MLP neurons of a small language model. Each row is named by its layer, matrix (gate and up: input weights; down: output weights) and neuron, and shows model dimensions 464-527. Each number is 128 + 32 x the weight over its row's rms, rounded and kept within 0 to 255. A neuron's up and down rows have the sign that makes its largest values positive.
After each neuron's rows, "fires in" lists the words (lower case) most often at its 100 highest values on Wikipedia text that the model never trained on.

L2.gate1346 [108 136  78 169  95  81 132 112  93 124 129 125  61 125 178 143 173 106 153 150  91 103 185 109 159 162 105 144  71 169 125 136 157 139 112 141 167 159 103 127 182 151 120 167 172 118 123 132 124 184 134 120 119 102 181  83 134 143  75 146 105  63 151 164]
L2.up1346 [152 148  69 196  49  92 106  59 103 135 140 135 186 129 104 109 126 131 115 137  85 133 135  91 130 112 126 154 168 102  96  99 133 128 138 185 183 129  80  52 136 181 125 113  96 151 146 147 128  89  72 124 123 170 125 104 116 138 108  74  77 129  77 140]
L2.down1346 [141 117 120 150 148  97 133 155 130 114  99 119  65 125 169 157 164  92 188 129 203  41 153 116 100 135 113 139  72 145 122 113 160 158 111 136 108 145 133 154 203 160  95 162 129 102  93  95 153 152 143 116 111  97 144  98 126 137 125 137  96 107 128 156]
fires in: "very", "too", "so", "highly", "quite"

L2.gate1096 [131 122 139 131 154 202 180 127 115 126 114 100 120 157  82 164 119 117 119 165 115 126  78 154 163 128 128 136 103 178 119  98 136 125  87 140 138  99 125 143  83 108  93 142  45  68 151  64  95 120  97 132 107 144 133 136 150 126  55 182 139 116 106  96]
L2.up1096 [123 168 155 115 111 203 174 156 113 104 128 104 126 173 102 149  97 122  61  99 141 104 123 128 175 120 111 139  85 205 122  75 125 121  80 123 139 114 112 158 115  98 118 126  72  86 163  64 127  83 122 110 133 149 145 112 149 122  48 185 144 113 144 145]
L2.down1096 [123  88 139 112  85  74  78 116 159 105 111 164 140 106 169 100 109 129 177 109 162 132 140 103 114 135 119  77 142  80 134 142 102 116 154  84  83 133 154 115 114 145 190 120 175 166 127 173 199 158 136 148 106 141 119  89 117 122 168 109 165 116 112 113]
fires in: "united", "second", "november", "result", "after", "kidder"

L2.gate895 [162 148 204 154 121 117 113 183 144  94 111 128 148 109 159  93 136  90 176 177  99  90 157 109 170 130 138 164 124 133 125 155  96 160  93 159  86 142 129 190 139  88 113 121 139 141 112 142  75 135 167 117 121 108 150 124 119 127 147  93 117 112 119  92]
L2.up895 [ 67 116 140 107 153 128 138 130  83 163  89 164 128  93 125 128  65 127 136 149  69 138 167 173 177 147 113 116 120 136 127 136 105 132 122  84 167 137 130 147 110  83 142 117 156 127 143  82 134 145  96 110 170 210 149 149  68 183 204 112  58 130 138 104]
L2.down895 [149 120 110 125 115 177 116 105 162  61 121  52 125 124 111 109 149 107 157 104 155 102 119 162  84  89 128 156 121 131 124 130 100  73 140 177 138 123 154 159 109 161 132 124  89 151 138 133 128  41 200 126  83  78 131 118 155 111 149 103 128 131  89 132]
fires in: "him", "he", "appearances", "all"

L2.gate1284 [109  90 147 155 131 138 114 108  95 124 148 140  70 116 131 130 149 127 147 108 142  99 184 132  72 131 184 100 114 151 107 103 138 119 125 109 135 105 123 130 125 153  95 125 127 145 140 154 162 115 129 151 169 152 212  83 145 201 179 130 114  93 170  70]
L2.up1284 [120 130 147 122 134 147 132 118 125 135 151 111 124 131 128 155 120 116 136 100  40 126 167 132  97 123 162 120 145 137 101 128 111 121 108 139 127  87 100 149 133 141 149 126 142 134 133 132 135 127 152 118 160 149 152 113 154 199 172 140  69  55 100 145]
L2.down1284 [112 122  88  83  59 119 186 128 130 206 133  97 135  95 155 108 117 122  89 139 123 166 136 147 215  91 123 129 129  72  86 160 127 108 139 148 162 168 104 112  92 167 126  92 117 106 124 137 135  83 136 129 102 123 102 113 131 125 139 102 134 117 127 143]
fires in: "football", "motorsports", "playing", "play", "scoring", "basketball"

L2.gate1596 [148 118 113 119 123 124 110  52 148  93 149 136 134 134 142 135 136 125 126 116 139 130 128 181  85  87 117 138 111 123 138 119 140  88 120  95 101 139 117 166 109 108 175 144 149  65 123 122 135 143 135  83  79 141 143 161  69 125 193 157 166 133 155 119]
L2.up1596 [ 71  79 126 110  80  74  97 131 168 139 113 180  92 136 171 106  68  87 167 133  97  80 161 100 109 142 136 166 119 126 110 124 159 113 123 129 129 146 123 153 166 102 186 144 108 171 166  73 115 121 110 151  94  70  76 119  82 180 135 127 160  91 133 110]
L2.down1596 [158 197 143 171 177 161 120 179  98 116 136  68 152 105  68 120 175 149  97 101 137 159 117 177 133 152 131  81 174  88 119 156 136 145 124 121 160  74 148 117 123 120  71 108 139 104 114 156 102 141 147 104 139 163 150 112 162 137 151 121 130 142 123 134]
fires in: "university", "000", "2004", "2003", "1986"

L2.gate475 [103 115 146  97 129 113 133 105  21 118 119 146 183 112 179 140 126 156 111 145 126 109  46 207 179  78 104  76  94  84 125 102 137 126 139 127 137 123 155  78 117 117 164  83 149 113 136 148  78 142 111 121 120 146  66 137 161  65  98 136  98 184 114  89]
L2.up475 [109 167  77 126 105 156 147 160 105 144 119 102 167 110 151 168 159 138 164  83 115 142 134 144 146 105 116 151 158  88 123 129 107 127 171 214 161  99 142 120 108  75 161  94 115 218 178 110 114 168 149  81 117 182 122 119  79 138 116 155 106 157  51 162]
L2.down475 [132  90 130 113 112 114 108 104 135 113 111 156 135 113 144 106 152 144 159 129 123  65  79 107 116 147 121 118 107 178 158 129 148 158 107  68  92  93 115  90 134 152  90 116 120 107 120 114 114 128  97 171 127  68 106 164 141  88 145 142 155  55 161 114]
fires in: "after", "from", "when"

L2.gate179 [ 73 156 149 136 149 132 139  75 151 151 129 121 180 132 106 145 135 141  79 112 133  59 114 126  43 129 105 135 117 120 122  80 140 102 146 101 150 109 138 127 121 188 122 150 128 120  98 171 112 122 130 190 108 124  99 118 138 135 137 117  93 159 146 113]
L2.up179 [126 175 139 104 183 136 171  54 147 187  54 203 161 155 151 118 102 155  86 150 104 114 102 141  56  81 113 137 161 137 113  45  94 159 175 103 164 150 105 131 164 110 122 167  86  98 111 113 125  46 150 121 106 122  91 126 115 106 102 166  57 144 150 130]
L2.down179 [147  89 113 121  75 109  67 230 109  54 164 121  96 105 108 154 129 150 159  76  95 141 179 129 213 137 125  94 106 104 137 230 131 125 139 132  99 121 126 172  54 132 135 130 113 175 165 142 112 129 153 116 134 131 161 128 134 151 116 102 169 138  62 145]
fires in: "second", "third", "fourth", "township", "3rd", "sixth"

L2.gate1225 [230 116  82  99 173 121 102  73 131 130 109 160 123 130 168  60 133  91 100 121 143  91 114  93 120 144 117 182  61 127  93  70  68 141 128  95 125 121 101  63 130 121 175  86 141 223 120 127 138  90 102  71 159 151  78 129 110 145 158  92  97  66 129 104]
L2.up1225 [134  96 108 127 155 128  73 113 139 189 124 190 129 163 198  50 110 139 115 134 130 146 118 112  85 102 104 183  81 158 123 104 109 158 106 128 158 173 131  78 168 156 152  93 127 195 102 138 129  43 120  77 162 148 169 122 138  98 101  60 133 130 132 114]
L2.down1225 [ 73 155 146 129 125  92 137 134 128 112 102 126 113 163 106 211 121 145 137 147  95 177  94 131 132  82  94  96 139  90 142 143 132  90 115 143 123 138 103 199 106 155 128 174 125  77 178 148  87 150 151 143 136 132 140 122 129 142 135 184 160 108  98 119]
fires in: "was", "were", "are", "is", "been"